Part of a small language model's weights: MLP 1792 tanh GELU.
MLP neurons of a small language model. Each row is named by its layer, matrix (down: output weights) and neuron, and shows model dimensions 149-244. Each number is 500 + 25 x the weight over its row's rms, rounded and kept within 0 to 999. Numbers have three digits each.
A block is one neuron, or neurons of one layer that tend to fire together. After each block is what it responds to, as a language model described it from the Wikipedia text at the highest values.

L6.down55:526445518494497509527498498442502516561497479514536500497522486486481472473471523529504473488553500555456519530494524485563516479464523507550498508513550481518524485547497511518514484516481546508537464549499489477472504525530509502516473495482491485460504552456470482480514489522509505510
L6.down422:494470520422515510462512479510496492496534508526500535506519531503519502475470516531490536547507516510498535533464502504531523506463484486507459556491511524483554471524482477502490508527518484535501495465485532476456513489492532487463522527474485479514525547519515511525479487505474462498
L6.down1431:506508484544509469442484519521502544465486469487492484506536452533485539458465499540495484531528493507495555513492509468523502550522465479535482543524515560486493463515456481509540528520484487484468475508511528462539470543498513508465519456494510503557459543491548512488428462548505489479
L6.down1707:484480489505506468485520466538503477482500500505474472492513477475490503497493491526511460531541509530498504463551525506537503513491544490509467508510471546524483504523502514530485476493529478499495477464487465543510516480504509560523498507509503506515504544484474467492486516512492493485
Mid-word subword fragments. Short word-internal pieces inside common words split into several tokens, usually just before a suffix, like reo|ri|entation, reco|ver|ing, repla|c|ed.

L7.down928:479515476527469545554462510522484502534512475507522487516488409554514502511539476494490503487521472497483464485511508531502470518476492463540516528470522578510486543441488536522515504486457480553497495518470472555486487488516520462473472511480531517484473530495486523506498460531507489507
L7.down1464:473482483524481474484529484505501490473461531515523495470499479471506502522516476506490506505490526484494511528513508468480513495486518541494519540502515524480472476494474522516518494517512505494532506498504522476459498525510531497497501467467492518481480529505507457505456508519464489508
Mid-word fragment after St-. Second sub-word piece of a split word, most often "or" after St/st (Storm, Story, Storage), also Starry, Steele, street.

L6.down429:475535494506517517481510498562447506482541496491487475507459518490500532484477489501504495481529459533498493531507485550511471491520506483541467504500553488507521535512496513488484495520443511492492499527525460505527522519508473495521500519486485477484478516478498510507521503509494451453
L6.down666:525492450577486529449508501515453486499542523534458481485498499478514493508490518470485492470505481511511468491533513535457478456551510448547491485544517522499477509508491488499506518504504483515481476520505515452545509500479472527490496506476505519491481503546511476551490527449504556481
L6.down1638:501535542551545550504501464510514473523468486508520510520541465476518509492479514503502506502514502553497464517499527522505496509518468513601554525505497540473524498460487552452476516526459497480532482487461521471522545536513507546484468503481479479490508492456545518501479481477471513555
L6.down1696:464529493508530527536527488469495512465480537516505523499490505497489475537495533486519510490538491471491500517510520480490452466515490511495497484512515470550516542482511482494484464468532545474471483525515499488501496461485488515530483486513485529461517542493537505529493441495518489524
Early mid-word fragments. Second or third word-piece inside a split capitalized word, mostly names and headings, e.g. Go-ver-nor, R-on-ald, P-au-lo, Glo-u-cester, E-ar-ly.

L4.down55:477521516464481507475468522494419530484497489503508499435458521448533478450506512531530500499503467517503511530525521508512524505492478495550492566508536488459488463502449493481531475516459481509497508573470516484511457476501516538483509470490505470515496537494475554544455507526558467523
L4.down129:529472507495473476466490485509492476494500450463462527486512487466527517520510479496518467519471508481502524499464455490475529513530483509517516501498483475502495501432508509479512563507479480483502524474507536468474459497497518493487519488461493505514509500518482526514508504522523467527
L4.down325:509451498480483498525465493543483454503487518482528489466522469508477536497491511510464526539516538505532512472491495493526508548505499491513466515496509484539499495513497506492502492492531530512495483537473515498512467485491469490433521464524529498506552523534482503497482527491489483448
L4.down415:525533482472517505543504465454438517485529529492515508487466519536491557497481528478495516542505504490515485479510474487474486516508456440540539513481507513493463525485509523513485537491515482510501522488491507497492511504468480476478534507496517513477528480502495494479508541509495482461
L4.down489:510487495521505454545535494490484519537493510494514528462529457485487470491517490516489496550484529522506528497497548565492498503479483502599521517488487476492486495497488508508548511522484487468527480525499513493506510485482487496493532467484508510542477493492505484506479487517512471512
L4.down888:523536513479528528512528564497543482476565497498481461449503486488521498535491477476461502503511472469459480490520507474515501442457496462505483497482464476476490515507511518475483524553521525501491483506496516492473463491503531480514510468482501542491501492470509527526553504483509506439
L4.down922:497512490459449496491434499494470505491480445517495497490474513516524506532512492510507499474515515547512510494485510495509484461503430519506466501523503459529519499489526571491487531448527467471494471500526469490510515487529526484497494491433481511473512513506535475508483497510494475474
L4.down1781:512547498498478540515502491474464503481509520442507478532504500518481516502523504467479490501503502499526502501525517516473520489503505509528485530544495481510512517501490493486501500505526507457495481506534509488523512494487500503550486472536521506490521472469515510529468511510460544530
Mid-word fragment completions. Short word-internal pieces that continue an oddly split word, such as whi-ch, warfa-re, refu-s-ed, Bus-ine-ss, ho-s-pital, often inside common words and names.

L6.down68:501491487496459464474498490530451536493459467522540493522490479475495525455531468493515519441480497449482495529485467498515485510499514504497458461464501479495518533495499505492464485481448499526594481520500498478493523584507511487522511495446502513507525528529475511536500498473515502505
L6.down213:532476520516459476500573542512508544476506487508522511484471454498526538462536476482551535412487477493493512529491448512507458476520509497536515504485555487482506480470530510469494499467508520469514494490501533497494480526470510467501523553519477533550503497514501500513505507530510491494
L6.down947:517482491469501495469503508501489496467499496420485504481493481505517449471519472523516505470508508482504483509506473496448476470492506529505496545481492539537504462507509490527519499537448504456491499493483478499462450557521473546485466442488509519503491506554501536476507434479517531556
L6.down1290:516492498519488494496512464445448494491490499508512491506532495523501451504524519485501516514518498501483503451520521516518466473496488474495505479467475526489478522491463490515496498551505510484501477524469459497513477524484467479505473531491504501495480481510457497426571459500498507501
Word piece after -s split. Mid-word fragments that come right after a piece ending in "s" inside a longer word or name, like Sayn-Wittgens|tein, obses|sed, enthusias|m, Königs|walde.

L4.down29:525480499470448581434514520499553508484492489493435526517517509437523528476457525507466477462510473481520497524517510534444517505522476482460450499475523472504482560505490514483475514518489474505486486506485530470458489431504536530480470541530512517487503504503520470523468491462451495503
L4.down78:533520471505496498418480500480490493500509505526463502515482472471509478500497516533490515521543481462514489486482491481497505505486491471458500513499506499503459502468503497525487499526481480496514507507458508497488497505524460550547509508547505465488504498510484530563482485501483494494
L4.down379:513539514515497483504482512516485499505508483532479464474513525492498532497439471552521560503511488469488506499508540519516507507521513475552528528523511518495443550512500519475532513506538501510518495487480493466513474468488476518494506476477510468492457480480509531477498522515524508505
L4.down383:480447492523521463491516510494485505496525473497507499485498528492518540501519473538509473517478495531505514520499481512506517502489518467521522522463482494524458472545464487484529501542486499504525511462486512425516522508512479466516507525495491571489528501526466484492451485483508502510
L4.down542:492483514503512463494468490496480525506500485497514439512495538542506536482452514484507578498515496504538542501508471523539520472504525479566516515514499509482539504502516526505505502494519519521466522502521499496467496550510481507514524521500474461467498487492551511505482497502473537452
L4.down825:479516471494499510488506484454519535479496467436449567494500479502473542533483493468524527524515504528532478481500495475502539474520481480514500475499490553482520470514490504519509506503485501521536460478476474468496475530482496412529478491519524480511509502464507566504506476451511471482
L4.down1120:513499573461500471486442524472486483442510525497541508491520535522504484531503491526472514491514467487504473468509526460523504510507507500487530484477491478456507511472509519514473495487496503511491513504490504524493489447488510500487518476476490515503477494483493489521526476561517492494
L4.down1683:519487507483503517442485482506496505462462481472494510472502505545510513505471490494503521510458504506523539479520480471492534499505466517499486516517482478490495485480529485476518496509524521513571518488524526521554513542556479517531504509428524543518487523455527504468457521482483536498
Mid-word continuation pieces. Second or middle word pieces in words split into several tokens, often names, months and place names, e.g. Jun|e, Bo|th, Gro|en, Follow|ing.

L7.down326:503476544503512553531485526507517518545491496451503498455490482556493522489456522523483472499493507479494489519510517496462528424463499474577486490558531462504516509468473494531494498490489498488497432495466512507517514521531508443470517502519515521513533541480528457534470501523491485515
L7.down744:505487494479503535513544461508531524499463521493470504509516504497511506494479486477482523486487533470495544488499497512498545519480516490508506489500498489511510476472473482524519474511544446486485528513497512508503501519481507509442491506463506514500463530527512465515513501526490529489
Mid-name word pieces. Inner word pieces of multi-token proper names, especially after Lo, such as Los Angeles, Lowndes, Leyton, and of in Museum of Art.

L6.down544:471500523459525446497488550563518457473500504529487491508462525493549486477499500486481496472479512487515502516474520485487495502528490548484477481494488510491469497480491515492503504483534495497496519516511510476495479495520490520501506490485506504479521560495513497509497498472472508457
L6.down1154:527496473435567508490491493496497501475498486483470504534581486492516529455492467516483498488487499515552500513511478532493490514532487495490518432522518500504512522510510516493504518525494465508501526482449453487500523491435497521448480516491504566506489449512501504481501508520506550488
L6.down1171:423513563514513492486516487535530487534477519521503475433504524493527528510541496520449492493500545494495492495496479457481486501534484517600509462505469492455501507490493509473506489461522549494498513486478486508522481505522513453511516527504482495514457541503498498509495543538503508495
L6.down1304:508550463455494516477479466489488544529445472498529524498525548512515493574521538508512528522466502494510500491479516518502487513520509517519506537478463496494481466501509526527493514495504508520502533522481495530459504490468513519523440467423505469511484536497480496548511518514466494501
Word-completing suffixes and possessives. Fires on the token that finishes a word or noun phrase, chiefly the apostrophe of possessives (film's, TTX's, father's) and word-final suffixes like -ism, -ity, -ed, -s.

L7.down94:532515496512511487500529513487511500526436542472525574519466540492465549532493476531447516490529509472509461525479511442518457493480522464498471476496475492465531530523494547501512492513439518531486518482500476529519539540445504479537458498489510574462564501519475486494501523486503505497
L7.down1508:510516532544484511489549524535492509513502566479519487508482542520496529536551497524492526468511510483463497473513453512535456551535496503548502527471506478521464466486473464470521512492496527489505493511464523524511485492541489555535487474461510518501478469483512498488565503491507444485
Mid-word verb continuations. Word-piece tokens that complete or continue a verb split into pieces, often past-tense endings, e.g. presid-ed, discuss-ed, disco-ver, say-ing.

L6.down615:475524433499544491474478473500512527460506495488558455455520510508484486502530504532490478507512467525546466492490519511463489513513472447541500485526497480466478506487516494550488524488478533507492547487499519558445430530522482547518520485487496481483488474431497482507520508521506513463
L6.down1161:515489531509497467494500485541499507495508525547544514474540490488453531514474534435532507523520483496506507453497517522531487479450519458515522530538503541455468486491511507501546535479489505477552487501477515520477495489496476505538527520464511490489499540537522496459504495524500485483
L6.down1162:492500477516447541487463528524482516523524486471560489498521513508481516518509544487482539531459502469517495508517514546444490485491523552470479527468520493518490516468519512483483484459503465539509508465501470508522498510508480530503511564457505499501520554502500484500551498520506511491
L6.down1577:521503515510491513528536488530511510492482490499502467460510505458487501506557504553493490486483500462511507489497520489488508504531477522513517495533461468494478512574517457481533500495466515472508499506476554471500452507500516529425527524539518534487515496504492497533506479493516448512
Possessive apostrophe. The apostrophe in possessive 's after a noun or name, as in Qatar's, Manuel's, the school's; sometimes a mid-word piece inside a name.

L4.down44:467525499489487436520516526497558500504503512507506518527504490502513474455496482470520509541502513515499504554517515475476479495545505517519514487456485491520507494536478466511565498502489480463510485515480474480523502502458504504498514510477518493481469492511522487520429493487473488487
L4.down217:457502496511500483482531506512504470539501494526501500486460514487482507481501481468540443518516478535490495487490501489509490485542475508528515492505529502487505494487518516502500478502516542517550519493495460525492469518519519503471509556507510514473514450463500457485482500509535499510
L4.down300:505458507460509558506471528501536445554469480492488513520512498485519485477502473490527472500516465462554527497514493473502509451502522467511529491500466490479520500485499476500552502511516536514525516536550472487485460442526507476501494506509499518479493512522504506520500480480522445505
L4.down444:481487473489504461510507491519550498514471510528522506503526508472474507530522534508518457493471521513493513502547493505523484468515483519557502469527500518534468506511496486486510499500541499515458516499479486505510541464495519482537479504517472546462447464445499467501500519553488510532
L4.down584:520521507452492515470521518501515511508496509455482519537495512534500501521463461539519489530522484502479478474496514482507522467521522485515502538492523498500526534494527528556465540509543471483494530485453493462496513496462540513444482464461514503562478491482521497538500536507511481531
L4.down881:446491479543491492487475508507516518470518494505494511553520497481518521499580509530528500508470505524540491479515512526472496494510522501531505543473470489479504512481507462471527505485514494491528519475485465505446512494494507510497499522481484520502519505476520423469478525555437522507
L4.down1314:512502496491460474482477482548475528535475512526488489525515493460488494522506439483517513536509508471502527514474486485517478463492518507540532555541525527497531542471497460488525541528495534517522486538475471462486487461494503498452512521527494518508474527457500528492485532449527509435
L4.down1465:485503500469480457466478548486445422518503456497501535478499519523493476479509501464527484505506463482503505537507441500578484528525493522520524529488477468473496542483501484525534490519507482489523514504511470500549505519468521512515513466468507491509517470502515525503463511521531471482
Mid-word fragments, esp. "earn". Second or later sub-word pieces of a common word split into short fragments, strongest on the n of ear-n-ed, also al-th-ough and al-mo-st.

L7.down577:468504523486509519533499477506492513495481505461528513485514495502503509543486510494479519479494517481508464550506502519483530489491519499582522488518502482476498504508498522504506505538471658531488467515524500509502489480513521541474550519442523494494497481503481501513527507522497473467
L7.down1400:544558472528517534543466511534507531486509525531518515468467521456531489526472532494485504465512515505495494509486494492509552523510489490531471533499557485480507501477489482573461530505511474490496542535478502531538450547507487491484521467490507493529508494482548520459480524493502480470
Sentence-opening "In". Words that open a new sentence or clause, mostly "In", as in "In addition," "In 1656," "In the story", plus some "as", "the", "although".

L4.down252:516509514492496483490469512517502488479465504522528474477494499482488516495433568450479473523529492507551465483479479524517532520489496469473528505544514484485530494521478534534490512517499469506465566503515474507482488522487475498496495537531498453495531480519513471526506473485516513554
L4.down1126:498517472491488555528456514525465481520506485505537512500515512489477492516477502502511537494505506497467512473498523458506460477511485530492515541554488505476549478476510564485468492525486528464443518523481508489551505513542442469496529521491502444525510519525505509547535504525475510512
L4.down1156:463506525469523498520441524551510522516496491459529511517489540494537518490485444473535467523481478538529490518479464490513537482509453494411541485516530499526537469502528510500498475490518504551479534492466497502469484479494511523450536520550508466502455485493491483522539479478458466499
L4.down1266:528512496505501455481483524501488534489494519467549513499479492498498514453496469506482498458496476451469505516513483478513490499492484500504467509500516480509450469524530497536500535503525487486559499470509475566481553489480515508507525512508509522531497485508503509474517480448501516512
L4.down1291:496480495522480450480547504493506536537463505495532537498476517487518484497486570544538519513490497514510494513513514495515492500469536474482504476500469507460531465501502495529472494497495526530510525498481523477525468479470501522527523492517527516518483516529470507489464530499511470512
L4.down1597:493489529513499513455486487512508500463519474519512507522472671490561511506495522513511499547494509501500505508481495582480490486501494493310547511459520510497516502493508480518467485484530509528499544488485489500497457496498499498518443500533547511485479494474475485478497476497495491516
L4.down1774:496488502461526478539493500502515520527505482519525493468471496460511527498506488571485538486553497511484472528513513505538498509510505548464469460483523461510476549515519482490478511528448497540516532544486491532490528501482534492547453537451520520479514511480500490458529507514526494521
L4.down1791:490452494485481490489503494520497477480490514502513519508504489501535485534514513479503495508491455525510530498535458525540490531556506521515485476495502476518513492481493481493539478474550539494462464486509495469506492485455529504467520441515501515457500523463502507506496512481509533459
Word-final suffix pieces. Short final pieces completing a word split into subword tokens, mostly the adverb ending -ly (apparently, simply, rapidly) and final -s (grows, Apps, times), also mid-word pieces like emp-lo-yees and Tit-le.

L7.down1117:486496518525505515510530500510565505516526491508529478487492515508529550485502514505478515561487484531572533496473494504501531515514494536523502486519510475479521553499503490485527474485476476471482464452481476538524530552525476496455492503490518523527474499480545494494487478507447468455
L7.down1612:529477503494500518502453518481465501502532484485551523485500508523513478534532528525515505519498540479465532502471474511516450467482470524493490483463461513464518474512555503457486462494535498501502495490474517501506496510590509496519506478476508509484516524510466515515485472488468455501
Table-cell leading digits. Mainly the first digit of a number opening a table cell after | or ; in climate, election and sports-stats tables (7.7, 3.2, 308), plus word-final pieces (practical-ly, comp-ly) and "be" after "to".

L4.down24:478477570493514531547523489528485516471532530476516499488565479480440494501507525467519457485469498509460527480549513491491500484524501511537477518510487504502500500541426532466501493482470502507517555489488489486499500497523538525516506521503510486506458500536533481518529485492504498529
L4.down27:470493488507533508484506534472539494551526478502537516512528513499522505521449495484503486519482523474571461472503507473516507534492497488555538543501530480534517454509506506474532487506501554481513507511497536523466536472499506459503489535507527545524454506507455447528482514469551464482
L4.down304:504465491518534464500466508508482485511496475521498538449532457512534474467477519517518475492476503469508567530495530510502462475481456502548499475464517503493496497527519457513533506482485490446478502549519509523512527529506522523461527447503515506492496455461473523545472509470535530487
L4.down348:516487496486535464468502503546488468442516520492516481512491485498502506530524452472485457537471541476480508514511489442462503526525439479538496562488518514510492490494480520516514526521503484485491473492434516495513474505487529496507552511540486462506477507531523494509487525492546517484
L4.down498:533483514506510448503496464507493502510554460485516471513510469486588489532499482542468507535479555489475494503508474455554471512503472507526473530516501559448474488544476507492506506516459485510482504538468481515483531497502508494478510526528497472478466500517476459515514511484524475501
L4.down636:536497488443473520491498496508494481481510459477531530493546465546523489506521512456520526498507507486490514542507501483460473487456497461522461551498504504515536447469539474477553509475444516504504543474529483498493479534486483485466548491488507469509485443503522495525508546490516515484
L4.down1192:515477503490484485499507487519489539532456482486531528492497475504478519503458484502449510492474507496565499511553448499508484485487489514545512489518500505513492477480537440536509476518509492497482513502512500522557468538529478496516511515496478499514522491494569445513449537453520507488
L4.down1778:446516526508487492499545501433492544497492527487503507478547488514508462545516519495439457503459518482507496473527521495470546508514490477555482489478470510500460472539512530502524545503518450475470496468526510509447468533483501457483477497457525486491461522514543492480495516486502503486
Stats-table cells, mid-word pieces. Small numbers in the middle columns of pipe- or semicolon-separated football stats tables (e.g. 0, 2), plus word-internal fragments in prose like hous-ing, bro-ad-cast, hon-or.

L4.down103:521512500527484486506506509500512484515523494525497499477480526545489475476487508504499513533465492459528494513516461484481483482511479441483480474462496478497570517487495489498528490515453495489511493511473498505525506493504533496474497472482506440473498476467484529506517437548518493472
L4.down177:495467498490484498498500525485489496513550530500498481464524483494523553452530512493472482490533502472549483481460481493557516508509501489547522500499485521474486468505493522506538482513475487529516507470483491513489491507515505506470515523507482460495468528547550500482496497498476466487
L4.down354:472473477467542468540514491506488503521526506487455515496508488505531491494486466526513477511508471475518519462491436479507468555512510512543523479508491501533513445493512531521535465481500498464499485473529552516508488522529540487502500499494484483500505542548495503506486482510501508430
L4.down401:511474507550484501503523490486478478480458496471473481459511537516470532520542517563516504479510483483481484508486486531471459483547508478470537505506500495496514529497524517466495519533499496452547452461509478459461480460466452505504515516489481535489510492524464496491524523458535496497
L4.down698:463464466456492531510522502505490530502530489497548541490528468499480486489503518477488517444490478474502528485501492533503533468522514503513449522512507520507491512476482481475528516500485505508518510529514445537533519518477500489476496499479471487518496488492478474480518495505516502509
L4.down722:512471497537502488501468473508489514483546488506502547480523460501478518492536484492456504509473476480516504504494435489528504524482467488520518472488520489495489503509503489484500524523473475539512523532511486482474524498482457513507493494529494578509500511496539534534477509498548474497
L4.down1712:503489478501536472511517496477532510516477489511497543468525517474483509498526496505498505483509476496537481526553513491500466511463492496511512475505515531479558488473492512436501490491459493515504498496509492472541471510453485500534476517522507523509509519491516462523464458442476499500
L4.down1736:462433531479527528491510504474536486512457518455491511503501514500507460529552511507475520471537514467484516485506507502526491495499476491536444512512513500528517502501487474502481468473497517497546458511539536503544518534474481523498493490458503539498496532484501515503513513475500545467
Mid-word continuation pieces. Suffix or continuation pieces right after a stem that could itself be a word, such as resum-ing, consum-ed, Des-p-ite, rep-la-ced, and French des plus a space.

L4.down243:463516483513524529533527492456457500521513500480536507461463469496464457514522543528482499456507489545471470493462481502502527523515487433515532506477465516507508535506491478482485518454488503508533523492471448502525489479495467541482461502536520491541469465527505509535476503493515490539
L4.down514:521484515525461496489490492521474499513472509493491476506503471443459468530530468516497513522515536508497494499501499532508478539541488493527540495489485481479509493466508524508536467529484505519566546496485517535484527435508527497514460515460482501481498508504471539502503518484519485519
L4.down552:517539524452521486472511449503494533482509525511525485472488493518501469496522498483480519507454548532509500526521469470498485483462517477536501485524511536489492490483490496485486531535440481550458485562468508494489441538508482489519498527569513506521502522486511494509503533448478513454
L4.down577:525530520491508489541511489532445521527508495493501498472531494485486544461517462467506480514493477480454475477510536532483505487521525525534536463525508525543505470533503500518482554477478491477447521509476464488498484470466472484540474529488513482502506474516475518474471553502504514501
L4.down691:465501525491482462493494556549507535500483530478518506493487480505492489505519501470436500528484450489488493505505499477517524515533551509519463494500481496518495501516489524537476511448523478510512524503486488521492535477525438516484492515503515499491489504520537538496526496472547505501
L4.down962:502526483500504483463526526552424455492483480481520462486538564521463514498508459527461474506534530510508437492494477487519535463511499463480506466538550498503519493507485479485526521500497495509515564496524513484500519500517530465491519539535502512499565506480504471491517447500508495515
L4.down1245:554524506482519475475524553540524488520477478561545486500477454521516480474494560498500506514521507454465481515490510491474534470525502502542500530499537503522497504487533467508521500484498463536548478499472483479532493490473472475470533551504490480476467532480516471491485536497528521521
L4.down1427:542499493487496507465542502503535464533517493508498519494485517501492499499476486513490494472507532513489443521517517516509473479561474512515529481505516458517498506522519498501520526515510498503485505515499534522471537498448502460471510551487516507484437527495486512501553481518519516510
Mid-word after st/t. Fires on word-internal pieces right after an opening fragment like st, St, ter or port, as in st-ill, St-ud-ent, port-al and ter-ro-rism.

L6.down302:524481529540509460518478488516535507504464471479475538485493472487517520461458526500501494477492499486469521520526487503490513472501465499526484492469540496474506441486472491510479492461523504469489481502501504527519481548448544522491518487475490476486475517504499468531499526486468502535
L6.down582:505512470531517514545504481519509475523507456481531504513486495515478506480472507486484500443486500486480501517523529531490520487474502541525527483492522511493509482516514515530499480499470524497459480553488475494503479465498495514500489480500472480505510513462488530513435516509549484503
L6.down766:490489507554466499512486517499499517433499494507472434479485549508530514488475491478484526488475512480471513546477476538508519474481477519506528555512475543491462460492478525511500474479474507480565515523505457466464485524498499485494541538509485493496502508506530550487459491526518488446
L6.down839:475434484468519493562493529526525467494473488485514472542515526478440527514511454506461503519519505500508489554496527484491505550553506527532451518504454509504551503511484516496469490515485506499529492475476447490512493508508529518500440480498485462489459510511487512484498493505484510499
Mid-word er/re fragments. Second word piece inside words split after a short first fragment, mostly er or re, as in T-er-ritory, cl-er-k, st-re-aming, w-re-stler.

L6.down439:477502525515476507512500531460510445477508520583548489533492501525517464529471478504507515453494430481468486496475533492435472511534504517492502496485522497517504510508512560502486478487439523449484531505475519493488490480485536476549473466478499542563523501525513500504486454538511478494
L6.down1112:483515510515489480468525477491469535478498526477437519506469475479501482542460559523484476548501478441532471478508485492482472519512509459514520487462514497518474526510511526461497516515522516536514496526511517530518460470497488476507510516496497506508517492460504519504495512462507486495
L6.down1156:487480500522493526517501478511492498460531505531527464513500479502485515484486487530474509489497527473470484522496509501457539454497490499554472483542483528514520501500457547465504506504556492471477478529525505514502511512523467572462507531498509480529486522504497500481475515520474514505
L6.down1622:528497549501494496494486498481483509570509466481536530537550505502493508506524436539503497501492530507494549496474513483495519489525485430485541520513491472483446469506537497551495521486496518520516475503494492499503502480507548476468494481483449518485508522468501463460492517513495516521
Predictable word continuations. Second pieces of words split after a short start, such as Ear-ly in Early life, E-mer-gency, as-s-ets, and phrase continuations like As of and as well.

L7.down951:495448497495497479488496488547486540445532512489504551474529481471518477504503514494471480516497506493504484493462499512453485467491459513487467538497494450492503475472530481476546465492478494490532499489514556557520502513497509510495514502489476516506485504562481470541507496529527521504
L7.down1652:511506523488512524475480510528443530512481530474529494525457532506552526500508504506499505566526473505529476470513516503456506487540515487512518506558488479524530483525482458456475498485515514513508501514498454495474510504476499488531532494507517507539456470503524492512496471456496534500
Second s in double-s. The second "s" of a doubled ss inside a word, split as its own token, as in percus-s-ion, Cros-s, Prus-s-ia, posses-s-ion, and other odd mid-word fragments.

L7.down143:506469493491523494491537500473486456518490484471553481506507467493505504473522517493468509471489486521487484495473495549481466510541512476528512539445475470444498497511492459533537512511445523518508465514457497518520474469492480446532527498481493520542534509499542450508484490504513524475
L7.down1026:458476462543524507509512535425483506501527458457521482516532505524481471490504505542470441508464515511492491469506501554464507509549505442535519527472508487497500543498514491511453511472536476500510473524486476492552512542499461437487502517491539492496485483515510512470516465509502533488
Digit-group separators. Separator punctuation between digits in numbers, scores and times, e.g. 01:00, 34–9, 27.2, 45,000; occasionally a mid-word letter like s.

L4.down8:534490505506488521503506506548509534502529525472541523479540479500511505493495483522503489499509528472516500521514489498476502490481533517507521532517512523521515471505531476486530533506462466491489508504501485483490488517432491520461524495501520540499491452516508513476501519458494455509
L4.down58:505481457473564497462454512482512472512468468515481432476507493503463442491473460491499492491502478522465499511483512488464508465499526485546476525501447496510527468473469473481511435512469477481475523514455509550516514494499505519489501506498514478516523506522485460517480512542536495521
L4.down107:500441464493512496501480491505457510538533484468444535475430572518506510489478506488520489531559483496507532528530504503508507463553518506455506488514505493500477496525484452499502538483506511508543519470450508481494474496509484479501476449490499495492476501506513482501519455490505458518
L4.down322:498469551524537498493487532415483511472499521536476467474472495479468480528501544494488515508484507489532496485505509464492487448465485497526511489483555471503515506523483475483488499481451477499494502519449507487505486506483496489487494483473507525482505490501512501528499459533526488484
L4.down1098:496517535502481494519522489504464489527515510505545557524482525510494486478574546503538512493491516510491500495519487461536506513486470488541539454519499486488532462521467477516513484536466484464505507529488474503546477537449467492494522463477543509514488527491503476526501468518510464565
L4.down1338:515492546484486507487486473495502489494492527510522511465501487507441472470524507539470525490536492472522469520516518427480493516491513548550486517501496441475505496494483496503538471520472535475583499475460495503513508494459448545510548522504541535541523513491486512516535500498509517459
L4.down1355:504500514475496485487532472503504527515528489508489513529526491495451461522520560529516487504499494508477503500437494483478493503471444518522521495496470441504492502515492500496551512541513514486532504491509485464459523527497498480556495473501511472456486475487426484524531520498491498507
L4.down1551:553516528503494485540515541439508465502492448485475509473533509503483560515494493549486480487512539501474502547503466512532489499499482469535495490452494502559488518538482494451495515463493488490495475408516475509495519505493503491486556502520497526519514484476462492539495512439512490505
Mid-word completion pieces. Word-piece tokens that continue a word split after an s, often in place names, such as Kans|as, Mass|ach|usetts, Takas|hi.

L7.down313:520538493513518490492517503462490533517510509507428486518516498494513558509475493529542520486477512484507464485481478513472521477502480521489529513481474494516481521478452513523515512487526510517490483526521511477535525516468465508500490478486512449482498506510508521512506523496494502523
L7.down1131:530466463517486536524484458461524502490490495497479500486505494488487478478502481507454537472475492577486551519506527524501511498502492515571462489476458486525497511496467495493524458506487504505506468535498471496524499468509490486561464504462508477501492547494538479518463503524492493469
Mid-word fragments after capitals. Short subword pieces in the middle of a word, often the second piece after a capital or short prefix, such as E-le-ment, E-ar-l, Né-g-ritude.

L4.down89:488508520484525501544517489456504509488506465495471492507512521467491525518504473521514502515535509484473519480516521477503445481507473480497532471494504481499460496443517486518524491493475537504483496500514517498442488489495469490481537463468521521511472540510486524499475494506471508481
L4.down448:521542471473521495447470502537456541459496529480507513476488507524503471491519492498474482546497549516502472456532514516557504525445491487534525499494435486481499497480543463527481507506494487474484466542485530438495545506518536530487466453469520508482507525555474491501515456502493530509
L4.down814:509463470500515527467514492487514540479527476477508496494548509465501481470484511493507558475492484502493528483500486571505512510504507501525494479496487426515491476504502488516511490505506504511519510475543503472481537471474545495543530480497498477521503501551523488503541487514498482495
L4.down1090:484513460548528475480471494456496508470489479503488525482521474502494517462490525510507511529502496551499543438515485544492502493534515524525511483504491484498523515517476512494543496532538508493497467517496486457530480456508496482551459453489480512467493444464508485518484545520457506544
L4.down1153:509486519525490502501499520528468474491498506472504472492501465504483479479514472494498485551492539483485457479510507470496527529511506526520488543489529501478491502487467465462519534547480563510494535516471461489478519475483488554506539500482484512510462488490535499482518516466538484520
L4.down1260:510491483488524541519542522495491507465515478546514493462541408469499445536512468521518467508525486518519518478470510531512533514491486454514514501500447463489507516491514522522480539498508482448513528522461521492517500462509554512509493493513532504506508476489512479527481517485526495512
L4.down1271:502523466506492486500465510498471485469489499502504475525529534483487516440490540555477502497491488490531515537454527489511522484543519547538471516507480492491471527523494456469499485505540529465539484485502444482532481429468519506466542507508471489508450502500514490510485514454493509495
L4.down1345:471522486506509493526509424467487472460491480533473481560485466509471527496499496529541516483484482487513506492485521507526453450531481524542513483476521507506485486521498488515501529510515521507542485550470488501487542486439522512500522476519488506509492503494502498524503533551530443496
Mid-word fragments and unit marks. Mid-word pieces right after an unusual split, such as Prefe-ct, Pacif-ic, Tw-o, and symbols after numbers, like minute marks in goal lists (39') and p.

L6.down523:502450476481523505514501478524525498481496463499495488522493503530523424490497468468533460514498488550493514524534490494505500482497479545517524522506506502521523494478535496532522461482485477466490524460514576473492500530493464477442547494545505471462498514472499502515500444500517490536
L6.down552:493501522522514455534543451502533507498505530471502488486529507482493458467492499480518496481505502547512464523529484527524504483472536469510532484529510500474488494497492499497548466446508498526506507508508541470469447509465510525484517509479489519446476518513493493500471517484519486411
L6.down1236:464521512462511517470517508481513466485513517548435481482532447501495485498481499546540473531516532486476502490452521467475473501530484507479503494498503500516511490483500522495503509481499478543457493490498498467500485460448547463494508491472482502454507460555510506494458510539434497479
L6.down1360:485523524499483488478508520491547484535490466484495482541529527479549496475460459490476502487511515518549536489450481470460501519514505443473464465509495431514549532538466550497498512507529470519498449506529540496527494522470508513507472436503479511512506487510487518473519494518466513477
Word-completing final suffixes. Final word-piece that completes a word split into several tokens, especially the adverb ending -ly (original-ly, previous-ly, vertic-ally), also -y, -e, -s (dynast-y, sever-e).

L7.down1111:474508532508439502502496510509517485513505528509481463470481464527475503512524525496452503533451505469507513532494494506470482555502490457548492483454503488485480532469449484509511481501465514537477494521499502467528485555516520472529498528491513492460461521503513519509464515488516498547
L7.down1720:482458521510465505497529484500516437540501490487491507515486502481512497471479510495481476495496525477532527516519496466461474475447469480532503482483529502517476499512511515508474457515526526499473471534509527511502482529498504522498532489486511478502526540527477530502461500476533534551
Prefix "ex" word starts. The word-initial piece "ex" (also "Ex") in words split into pieces, e.g. explain, expand, experience, exchange; weaker on "-ly", "On", "duc".